MLP neurons of a small language model. Each row is named by its layer, matrix (down: output weights) and neuron, and shows model dimensions 0-255. Each number is 500 + 40 x the weight over its row's rms, rounded and kept within 0 to 999. Numbers have three digits each.
A block is one neuron, or neurons of one layer that tend to fire together. After each block is what it responds to, as a language model described it from the Wikipedia text at the highest values.

L8.down1549:478527527473553493485513542564474454584466521545511428517533467548551480502514591499605512496410523508416488474441543521522524504491519465508506511538519555493503493532492478539544453500583465522447426548514514511513455472521508519411516519554557500518490487416551484509476504469495520502453437498531598415394494526516518522506473538512487549577505463511417496481525535460500505505494379529528515477541478456593481543538485477481464503530483481557515468522485451569498486487440490502502550562522528461469564527445520478451486495537511553491584507576498505438445434452479528533459560488491461504443596493435509572587511563524503473511472533520453529545480453476457540532459550510483473456568507499483400562556428434470466482451536424606514561491516582554467508504566519
Start of proper names. Single capital letters opening a new proper name or word-piece after a preceding name, e.g. Gcabo, Grumman GEOStar, Severn Tunnel, Clement M.

L3.down591:511543518572439467482491558501577502518490524502454489505530514394529481518521575483495475538475447427503504551535505557522512525515551459431437406552451554473539541470510478471491494403486520470511554513462471467530405542464518469516513526427452538444538491538542530532476581533413483449581519431497492573495520518491565541524580488499432488501514541490491443549498572543415437518549500499486492462537574522486522496497552559444477489593542451503447476548417517552517496497487442502503409465551478455469563540550530440498485476461513443475531519447514481513495524584508518461493480524533486510500529508543575562536461500525461547517517467510452486512508536451559493452428531478496534540532472504480410521469533457483431505443483481480522504515475542506511580533530497
L3.down657:521480475474524534506404531534454490540526566481520533522469502468548493474477485405511515610473555468563485501484442485555493584539488426491478497491489496499577489502446472488543512498460563518501491538482475469520432456511501507552509512506517510491511558491517510520519543517515503441518541482537515500520517480457493513469448580495479483539484476526552495513547527459517509495574477476492549435541559517503465460595506564459413551508540510507492451435457460528515508499497477449419471547490420526485515579521421413521535600448590527508565496447559429516462545517497547476488476453491453503490542445494496517501448487534482475466485504510501527455463601526538430572536514508499549516567508538459400564515460493484429470442502514531552461565441600484438509527426516
L3.down1600:495508528527546461476455507539558493472532498568519566562566540512521556510481481434510485546554549424417499530526546516595615431453522535478482494480521470523570490483567477515523476508487558497477528472513523481453497485460492498549502581464514482477538484457465492463483533559518508448520519493512507498471443516529581472380547501523520539488553470461517505549465494468486401473537488446490540485507531556464528527464545506435505563542549469467523492517520521490523460451503452478490512532447551453516533508554426508431483488469549524496537493457488503615584533437497561518477456569491464508472526539480462568479508476555440528485534433491503472487509479517431546555531547506509451530548416564473499519508526533509508453484458531489524449591490498520501550515513481
L3.down2797:449512494550481438465506541459517476520494506433548523472499474452548500480465528453456522471509489487485483571473490447505545472514459502489515505516458501467514502493498516484478447472556537433494530574453537467526490561508487522515483483510472487473516503447559495504566537515456491472531509470502480474515486531570480506492530488515449512463476503527553420562516488458466556532517464486508552468518512588506470478509537463515489603508514533566452399533548509500497489520501543507493483542576523502535492529514454532514543490477537498524548498457492463477444484453521459479506526520482526533503506525539529515524405589542461478535442428487544476485501535516507509484520567555508512495583488467452440564455515503495518515523446397434507516500523566557460562551533484
Nationality and language adjectives. Demonym, nationality and language adjectives or their final word pieces, as in American, German, Cypri-ot, Canton-ese, Som-ali; sometimes "compass".

L3.down1180:577551519481519504515523478439482450510407454488521501513454485505497512503538449542506488509499549494418521536516545462566554493516482560477486556465510475430477513518518483496457429532494483484491397476532514485512468440476480474498572518559430527561439441524533469505459499431532507480459422544540571417524493536574483502430518467420423506463481436485519536500486470453492481515492464457497515532510496517564491527529503430493475548586543452544477483456490470513520498491575411476527571505486467451479503466495510493458468540517491470537448561477507496488533517493466535558529502523482496478474520509544607553505523460519512499523454501506504493534554537477467569541466436525499534532456439555485514538559457515415579523498487492541444493468542559526462560501490478
L3.down1652:481477492533468517510463531506486481584503534499460490549488510415530529542511489517464487535529524476424441413427457404520444492461479503535457503540530422470462536511433562467474531535484469498571474432559482507474489445490493524557487412430540493532539440454525518494475520496574498519491521568483453472436496519473534563509520455438466518482457472424504441501465465523517543454531454553572451467461435546459477493497491428532530456504438423461447472511494478471539454549474478512485464503531522464452488468443507497474495487540549459535497479514469461526461432486544578488530522511531583430539511552498495475480480543532466555527455518506464495507526509483568496489542483473514540493524524569457507496466476447463444542501573479512462514504528445588488485412516529
L3.down2325:498505518467538523481454461550520516495539528512449530564485478504576479488530524467547456510446528486473481500419523517564551434481481458464497555553555526451419465464530430519459499517478510551543435472549537560509480472498476491514533585582478555490486548528544527497479508514535463489522359493519512490470437571508539460566485554519506417498544494437537529540496467570459442507472474470502536529503494530481418558472494450507545518483445449497470483527477462525550548508504452525499458477449512517463506537499490503470470442534513495553479509539588504507537469490478531586468463473452591462497487418452497489556503448485512504508481539489460523526487473501511515470522459523552529513513488478534523486519503492503444490465543527563586457478575473573487493465521481
L3.down2343:472530543454503526523494554548491449586484552505495439505461490401479502544494518450471535559456462465435571537474495470494464532498523469518573468512534483442482534504497546482494543476496544565436470473526428473501449432488533534472487545452536438543581494451540489535527499460509500518472455477460496480438466540485562459482509467540537487562462503431514507522541586513538499481531441519489509523536509436542514460458461527496495513479455513501470495538449541515551500517554471543506458507550390504511467509454534523439543538441472566502474507532512527493468500456488542545471493530602496430487482545480501539473543511518463523542444464487475447521449496545500485544497462470455534435469562443463539484578502424452439507465432400504497532525564496519417508485494515
Word-initial split letter G. Single-letter word-start tokens, mostly g or G, beginning a word split off from its rest (gases, gland, gates, Gilda), sometimes V, v or Q; more weakly, event names such as Euro, Summer Games.

L2.down61:481538456452491495486544500482507501464541477531596466540462561582475510505580421482461487452429529510384510491468486538497530470450495476462508573453477473536517525546536446539533534510481510495535535500472474464500420481507480529606466490468463459418551463455461507494495459559561555512534498569466495519463519543512484464516525486534423496535476468494483548525425456445575540515505461498469471498493511470493477433561503490539511517500527490491445494523481415513558557476474491503480529538458520482456479506505474492517531487469519580510478457488528500525437481479469472555478482531487568452497463494358510419490446528541444579523466471527453488499506482529528482555541469506529511551401517472515497488534524538517523534565553526532543554505520488488463359506475507
L2.down311:528514522522524506471498478467498500517516390544485508503546486503586455493570513509466417505554532440527478501508510529495475505559506569567465535528485573449447552419512478466470496503490487476453513508432489518529495520539543500504488517536457466467526518529474430488511518512455540439570465529487568482556519535498483541452452542505432517501491498433498520622505577543453462500491553534451528487548537430510515485491531448438498510598430472581514500537488464533606486467539494502510449546482449541535526615483505400498488494425536425479482544477568536501544440595437555499475491569468478441530494479545531516507530482502491499555503484485520504585494573483518509509497410470496524556426510520505500557449455498477473533482414448525510552450519538402502532554503501
L2.down327:469444501478504465523464513494473477496456444518507502475555494512543502579496570494530476570520461446529469513482495501563446468506477547440487524591513453444446569508577468460539504520449580483479471519498517498525581494557507441488534449457505486513447471485494497479490456516455525555484398535494522479488537516495466513501514539500503513527529528513543500506466497517486466437573474500479471527525380536504491483449494511587507562565460462532493487452475519489495527459452469463462563509499452522354465504383471451487392479485477548486508493510471542521478523518494482511525505480590458455505522518469494539494529478552494471505432490497475449545466443501519505519542475466470457487471553410517507499525509520451511476448482539563477547481504508489469479533508559
L2.down371:544574513469473510397512459504531520486449505487488480542482558464465450520528472488500480511507486477566483524450539470515585621433536499485488455543484445452513573482502475514478442470507471531461503520564501537515559460522469536494551456468522417514520468574486458443534490509478506477452433501470529459487541546536472466508506459462472437439551523480625444431459550511455473444472490505489611511530515510433499606498473553497467530522498535528498475484547497563436422506518447476533518436429525498493511441473501458555553430526520483456483525515530573513438431538470459532469494513523573488504477490468535500494523577473458481521449509529510522501495501422531490506455490492551543521482452481456510524429496552493523479517495461505472444501499498432568483489486551
L2.down495:555506506434476463494503425465499463494537424443541529485491461498486503523480444529486512497527507449515466490512520536467543504490603518544496478548534479479483439453517486519482519527524513486500485470461433483516488472505516419494502475507535494551489431471533451472470512478518473488487477512539510467448513526502494474500448514432603529460467541434510504476627527555493486498433520433485466490520424403520570585545541406439501482518473479492508466462505523495518407556584546516469434449545486490480511418478504465549490477513498497381512512505470472498457451628607440468514528488443461474527482560537538512501427508505496492451593528531574498535432530500511520504490443572442530524532477475511445485467510586476473459525459534572495507493489501463489479506455467
L2.down825:481475525491540574551470471506533551513470519551523503544493519518594466537550563564436538479484513457518542497476446477459501414517475508520563477494521495546472538478444471443519480517540560456501526494533553529473511467467559471456563480557547518524507503567517497533457518439523480515478516506473526485472489505478441516423404528544476448457466527436593562546481507475495459394498517506488549506509464488487584502500530521483485421476467556485515466487473424460498525462540497480481494556484498509506492432507574512429528575509526511563528499482464540470416490514463518560461494467536530479496494510474412576498494497465476426499447589474444489499501588426419511532482439516519479489470467547541468526458491540506527481494492498491450486460524473492571506482531528
L2.down1642:539474503504519509436515538477442517524442491516466509478523504522467489518485582552433514489416497543588527547525587501527493515523457509464522396498558490438464490541502463479472504465447464480395513548466536528533482482534493490462534477541450476567452508520563406501478521450485479530557408538555538587462536485509554479533432501496474536457464463531479441517487494545546417493469530510454429574485461465506503456510485519480533474499494533466527496593545464493549498476554593525530405508511480554477549463494507476563512478530546543504467466507497503440492419510495429564515463489494489554505506526550493508521471496603554529527524472483439470473490460467563494428475554510544538464502477600470499574543508453547499480519492538524542498483446528544474515482466539
L2.down1706:540467483571554441570454540476444533461523504558535468441448461438538540491492515497445483449479520526519472544442482546530505522605582529485405534551517487491455530504514540533543475592521533459479458447521510514487538541486561479502510527506524502450588474480473493484547521523529554452517526445499484497598483501529516549580552532515453507457533489525512530472404511561565515519482511498602526480454476487593525603531469579529508462413501509490524440487495520549481497471466492536452543476520504455437470535498539445547555469455453511498520458472497540505584488500496537522483481517483455493592466503578480447477552499456443514501500485507591470520428521557496542518466505503436486529520485493525432532530454489512525509450410544500561590504571539510453561540492506
L2.down1971:477525569475481475517524471485524504503563509498470534539585501436496513469471528439523482515499498449423544483532495479546552478483515452508482474521448516510495513497505477505507501485569565504459570469463572521466479549526524533511523559365515511558479485488537535518488479499490506445523542455537437550435479570501538498472555523494511497534514510540533504554492559432438559476554535463447552461544506576526506501430610516548470576551509507591486437524485510493505476502480477456533455546514552520497561531488484455522482497461476453478565452511596514495523520429514491497464505536489443554418568483519499514452525513558467555540564452462558488507479546532529478566531532559521483492517432455501447494441528467536422511519491515504523485599466534453450508501534525
L2.down2037:489527502568452491514474458540509493515525458554456552444496478437485480507523466495489475535525539418499556516512524443507468510488508440463396511564467503511558525523469609477509459479494496544437495535424551536516432453490518451536460446432503531527514567544495488517451509532477580460483489445506495502568522461463497486535455512458552472514487512431478471605459508458512530519479538514546532424564558523581538456516562545540529503510547524552497440537484546496585488491498455495491505524504436483539536599485472477510439459519522475553493504449539538567479520529498552470453505556469493503416482468472509499445505524529432536563521518446518568546528538541540524494452494537480524561482456502480481499433518523512429467411497456499517483532467624456513514522499488
L2.down2429:452504462565498483430524547547552458521451509505509492533462465535468506486545493532532476436517542471538559558525488462543427440508486438477533490465488510503500475480462395498563498506511583519439509518520469479515511454576555494507420434518558485464541508509455489508496501457535420535520502406462421483556549515516487466542479567466516502474517434565522538510510547526527544481497472425514486539535478470471542565493475542456508552501461534438508489485459469546535479485458490481430488466556481482544570566496532500499429583430464470518414512483453556506478561426524515479457509463508505491532445536522489560462501505459536513479493537536561460503546562497474473487515518484502520488555546538519526522523525572526446539481507455477472497461482526531452482479454478
L2.down2652:487521450525493445500515473460595492533494539478475523519486451482499485511474441516485511460522482506447453550424453578537475514507452438499487551568494450485487531459538444451518423526508481512514530473457464547585448481516474454425497481495528511438488457452583491487490494451486494545517513439478460503536585446529455523470409514487448509468488488464518543530500572506523481622404542442559554577499519515498481572471467564514430534538501516533472519484504500524554450475491469532438493565504500552470414585523465496463501427532570445515458445548479518559469500513398448494450530521534534475505513541533432506456458442489494527546439512492462554488474554448485500489541406463491517576527455463428493496524516484498448460499519468477526516556528452517458498465477523
L2.down2674:483432500502489489522486453448535467528445462558464515482455543492518424510505502466507500555428542468447462501550543468461455557486447435464467415511535501582437548491571435503513436533505534526446490517468525491501448483479485511564438422426523506432483464529558552536517584551491450493530481514538516581527552555444490492578525518443465501484506505465471481544487575513481585494555466476530532472556503468439522506526488498500416518504516468559458428490544519445536501480490484482485465417516530550467512406476512457502456534471533498435542531498523486460521536505491498503485505489457436469446563555518521458559459516535520499577477463481502536573469511448576473494549525564520512499531538473433470465368532483468501498537469489475569493562490542483459463487503543
L2.down2775:446501493521476469496485519492560529517467463457482467504518490512441402519475530478459488501539599441508489491581552589526573547470539524461435473474432508505505546455518502494537471585472521481501510484527555527419487481512484505437479491516477489482564459516506533482470539460525494532495512475570486483432509509521488539606499515524527527462477505524437524453556577522497511522485568529521479465498507468490486564468534534445474497526512424487486488550498521526447508561546505476510488509514545558596541556458489493502414479542495475489542503458507509477530512484483523547507549539509420531508556551497570377385515499489397473500488479531539505599504446456522498502453459431521506554462543541551486463491459539445462517533455533507454539527556464433548521591541465
L2.down2978:517518519474536495426462552538535521495503522498550466509508474512533499496468475477527484449446605482560528485506495558445483464487502517501459467517523512518534540537511505478488544484466549435496497491481426534491474452491537495482454476588505506458493509494468470504506483472513519477508497554469453473457576485539462554507497494521514538500462444446479608496426540527478476462431498516503538484499463481491523491491472528563582477524444513479475597423502467543479567460537551515530495436502457534486474508510554481488489581507479535496481494482476496595494553563580449565460519496488517530441544515533521497543478476461500433532496564538500416484470576491431533535524551549474521560549548543486496560503453449487476489471458532533528484465554528475517453524458464
L2.down3038:472559550466450545520469495442446549497495547515535476426476479525500481468527485503527569521536535467494530464515532492474509557459477490552466503535497475459489475505539548565401449490483493455571547515474482513575489500471476433478465511507499488541476540485430496529504539549427435508492438540558524560523517518513484502478462475414482540577519556459485504523555510483532445527502505450558581527559469439470475525461524490523546554543483443475443492522526529514560429503548590526442494538509505401444467493551509477508454398457491484416561451445539504542518399593525482519470408494499499550447556524485513445499508389527523493502469536419438455493513513481578478499475528506482504502492489518525495516545521459494484545536518476465576521542505491481519548496511438
Country and nationality names. Country names, nationality adjectives and compass words opening a larger proper name, e.g. the final period of U.S., States in United States, American, Russian, South.

L2.down35:540488529431483504479473500456548467462504487465404419515442590504528519454475493511452595451520412459443458457515534442516364506471517409574448504496562509461480501479503469529490509487535491530462452523578484436510520470532499525576450473490487509504543495507441452476527459551555482435542499583452458522453499513458460518533492422426525531398559475513437498498536498505495471513434466438478458477562528513570509552464454468481501524530507479492515537545460517545457449489480437481471462530476448478543514499566480438475461484458517535527458440514551520488470464496523478490548465516578466497441542501517504472476493454502487458470481490475489448510503456535478565494487539445502493515481473491456492466530521457508541453503470514548539480482604510476458459528521461
L2.down58:517568525470495515502556487542482432466488500492520539558507498456547444455449545591495454509523496560518495474506519559564536528539483429465574475439518456451440492439438529518532486636500441469553508404507560563535439502469500436499509432467544465522491571441494577503426483510526527535471475510454408466523446529484543514499468570505495479454449466490447454470463550554521513520521522533558477507477539449509535598499559494551556552397514496453507432479436424544504504489551514477581474491435475507477462496443538496459527536478513446539511522523528482464516483470505533511503483522520495548534568462578454554571469506502473527489478407508527484475476568478445462477557479472404457476552477524520477411489509507448501547464547476517469434509540531513511506499506538
L2.down418:502515637458508470421519515467485494568526555466472428485511570469524526505495422552486511518521522439526463425404539483536523539508479396443562472547583456521566582468462520436506449588530487551502431470486530471475497517447543496438575460522471504475520520471536512430504516470507455513438502485453458520547490563481543559529458534515511567430529481523459447539571512559433481538525453473499462481487504505538477507537509511517461492463492503492463509547489490538542538426461447502523510550440465523490528501544494442523489493517497425504470479484477496475511529498511448485474481512430491510527548486466598506496434431508588476475480521589485525470484541481426484593561510522450511381446384514526436510556465495455513514459512461479497538520431476530507534568537482
L2.down457:521510427539520501553486454434448448512515564438559502571525578504530512490517550489499533537418475476517481509523492548489511435497480507494474458481485567603460523510554492515530532476525504403520493454465545488537501483492426525479482472538466380481490518502504493493549508514536442493439546569489475490489509498477502549485545478445550515510436622512522491515543517560496476469620452527550499472526463494518557417546527485419523546510492474517533434477572565529517465505458550447522561489518504434508430444504470549569511561567500512521533466492477570484597604495485529521437489477513491473475470556498421524525530484464462492500487501504492542455504430482470509519477546471503490458502491430605460524514504505533572505557463518498474496457424487491514438465513519
L2.down461:576504568448525535485540538523463441530465514482476530463540543527483507500504521547512517438528481492471539512441510475543498513525480506447511439486546517510473493492487483512538428515519499517531453516549436494529532481490509485488503487553522471461523489468511428441525523536492477512506464514508538424551506482527530504493502479447555451461536453494531560504501470587393466442411492410489534551516519538534477553455544459466562523485472508524540501548472458502494445490474503539501537554540449552541511539473535520476460492572513468494489466537523477470488474524463484491491437542519586497579490463444500471474511479488520441481444569533447493521433471504504548469511449544546467495534518485508414519457516377551478505484479511513549552495606551485486497503426521
L2.down782:438438460480433516480489548609588436513524537377466492482491476507516500517474498481534495494489473500461522565459491531547423448405474477576547521470512443539423488429475486517542556495574592420463543507504622543560464497452528496510467421478467469530421528479450558486526441418539483404498546469522488473480554447522462516445499542509503584508484484489473536470529556503538518550442497585502476499524453540500561499539444515509537446529450487537551488534574529495477529480452435484554401531486485470446515525491541459525507515532577439454507487449454454516503586485529479476509450536507492461518515493495476438497516496546485490484512503555580467490481550462536535465499501511512476530467496463429454535592433439560513490491500565445498538484516443516493521502500436
L2.down820:512490534472538499590464411496450471488522544509465538568467478561489426576483531532449549501557422531517503442535552443459471509522524474492502569485505439476499529484536458553500416458509579538546484500495448536474493476413460431498533481506417506442451458477460589533558562556520535514485530485481534479482439453427528390433470450519506523462470490474492456521489540535432522530512505547460544467486464517543480529469473520450459525481410537519519452484464522465529481502488565441536514506487528543477511494545492475510518503530546425546490519550533455430555493498526510434447532566494470481602491460505512519507544481570459488487482485577470506509489487464443477533546403501554458552491489538509523465519443457557507508525479506480470519511590551501471451455483558
L2.down964:505493490463540555471498549472523455493535520468461513546505455473484473536492506543518425501493565468572519425370498474501467512489529503551529471577497515509456542446482534570530475418452613480497442482494511513517508463491520573458584478424474437581524462456450480463402497519544436478545522497482515521426527501507503512462586516428599536460508519496477513533486516497555523397523537539521549472464463569484483473520491493519467479547458505460478484555434526538495485441452463445491487495577494485482478512483497525465474536474457507488416456484483571515475481532535445449450506481561556451471494508468421577516528480479507484498478459501508510453524511492580500520482514435439481368523491512477457513565556541543493552523612547510545470501573512544516551470472503
L2.down1123:553522567501531526499481499494414434501474542476521461546430561541493525556598534572519441438467496496455602537467504498470553550527543519568524477548636430494486578480495513502492548480547496469499425526491570506535461508473456472524564518516431419490487473500505461507447467504559592457419412502494529521543502552480462469530518483469487528415537522460474465554451468469492529484442462462531521521488531487448497508495507533492493444409487554557496520432561457590523525550561413493523529510460493470489470515442464511453521442510473511430518507618506521489502461490434522401508465496502513527531463462421521580495479488507473514473474552484472505488508458519461547522474526471484486474553478460505458520488532518548529447520466457518470601513535454527483554456499515
L2.down1496:499489557445455545466461536474466444462506509510454519450481474554453522485556474493520531494494486484518475471462546411560507544500476443444484412492557437421479552487403520572577475608525517473460500454513548481472486466488544451510571518545504467507514483518545487507433506489475442543483497492451522488422581466468499518480526532478484535516490519469506495524468534503439438472483435488431529504477495507494520517470490475491554515488475458555542454587449456510520480494527529475514463492498492544447425512516532498506485459488497566502516456524497461513486457491484499526551479483543487465573544508461543510576515514555478437508393499509517509415546447536542540573530515461517528456471463536474466523592482534446416473424460527493505510549503413546482490448510478
L2.down1531:505500499503480430451536406506482488445502487514534553506512567493442452558436510502550484513496570529511469491460382451476547448509530463493502427456516445516427473547522517569458437456544596457524440478490475439555404529494532545454541428532442502501531534510508460493510547567550416450492503485530572492403471485480585505467519517490539510491434423538376550471572486510485486491537493514568450518467437477532466476471464496480508502547542510503472427471488526498482523537526465493442519483554549481503457461408485511507601540513459507477479474461474540475522538521554464488495512483468492475516545521552522565531451487421474476451498476478478507560548471474474523480476491471552473469461543531477506467505495519450482534501523530480478558531492498514534396467509579
L2.down1605:504494543521516583497504594442476396610529623491475464547482539512502503458534523548541493456464492491407556449458455490495552570457535470530570480467649411501443521447439547469512470492523513455394452498565482502464501454540602490471492551491494471531528452490518473450461529467546484518486465526550510466472520541526515519447572508485560491485485484458471496565453498507476498536512479498505526531485435527585498536479464513544488484534396508509463527539440485525541475481554468546561488436516534523426506452447516453454450509519543541474523431513516437513518489554448527539534479485472542458508523522499499546493489424528418510463497529479516485441460433446500534502486438423425456512508458522461473491546481475490491514447555462539536513472615496549464529489510512
L2.down2045:462599534466535487482514540451539437556526525481490531465489510485545490507527530513592461516503503542503542493340527533508571559466482519524486592548498476485480466453519509500503540490459478498496478481536538513529525506451532576494505423487542435547461397523496504466456532527471518506442433547525594503531467497493490498523557502551482512512498484489545412530474515544538522546555545469502501463489514501508501494512491521436522528459492479567511527518521448565519524501528433433432482466546419498482467526437536479479509523555513555449510507545512440428429467508436507528444473429542546552478541446517521508465511520522402502520449464512593452518443538501534487460450503472525531526532529488400508582538455517546493529476593479607539495533577564506499534484468537
L2.down2124:483461579541456548432499487510522524527563536519427575467539489516441541435492454453510554501470499533537523424426513431489479479476597488469522510492585450438466479466447533528530512534495473593526475500474509469519512456516503506505474510503484460489564476448492520428526511489503483549491544528501608422551510470437556554438466547469526442486507496414469469476468461584470503527506410373464496515456510503534522540510488471467497516509455521452448409511483466484489495427490470520464514513496516513463516559412556443564450458504453475495455517501490441470487508449513571479497455526576498476474466453457596525462559456557456546461484459537439460425502484523488485543513463459470490554525497458445404481555539450535438522490504492448511572467547527457450546495529505
L2.down2295:454498504513515536438552533496494523572459442465481496504537371547444414597529462466456572529473504514443543561428478472443437409504529481491550603556516489514438521471465439567514461506504544527468465465483507517447493487551562458504494515463474453469576513506486541470456510570506514560461468478476390534482478517519535511504490528485514478495472501501527570502454590479437430518495488563524517491515521490537474514534503494471494570436446516550538520458500488446488539558457480499513535554482502516527483549505521494456484485437564458479457552506526567526483508504502461545543485422547518531520460477477517530442503539481455569485470470564458567508451478575520522519448523586526434485491521485438538434537529486508476528450496514482501538440503505509514548511544484
L2.down2483:550492463577428564565416460487484505571499482516498435483531525474433425537466496522510597542494467420444444511504524422496475574479466451564488499494488504504549513475510553528564486538548532553522524558468492487561543505532481482411460526454499469550456501552526496515481468483531491502542545493450468480487445506483521453524585569462484502472482496493443415493484479486548543469544466514432448543535520511544552599557498517456608406491577447432449546491544523455437519547541517482493469455507442452524494496438520501497526494470462511422488554491531421492481516537419500533542533515489439490466549515526576589530502471444548500547440462412547571480461444577484523557568497517494440517529517517534559503571496489485501513488530523466490505506527497574487459443470542
Word-initial G fragment. A split-off g or G piece starting a word, often after a hyphen, prefix or quote: pro-government, fastest-growing, Progetti, Gift shop.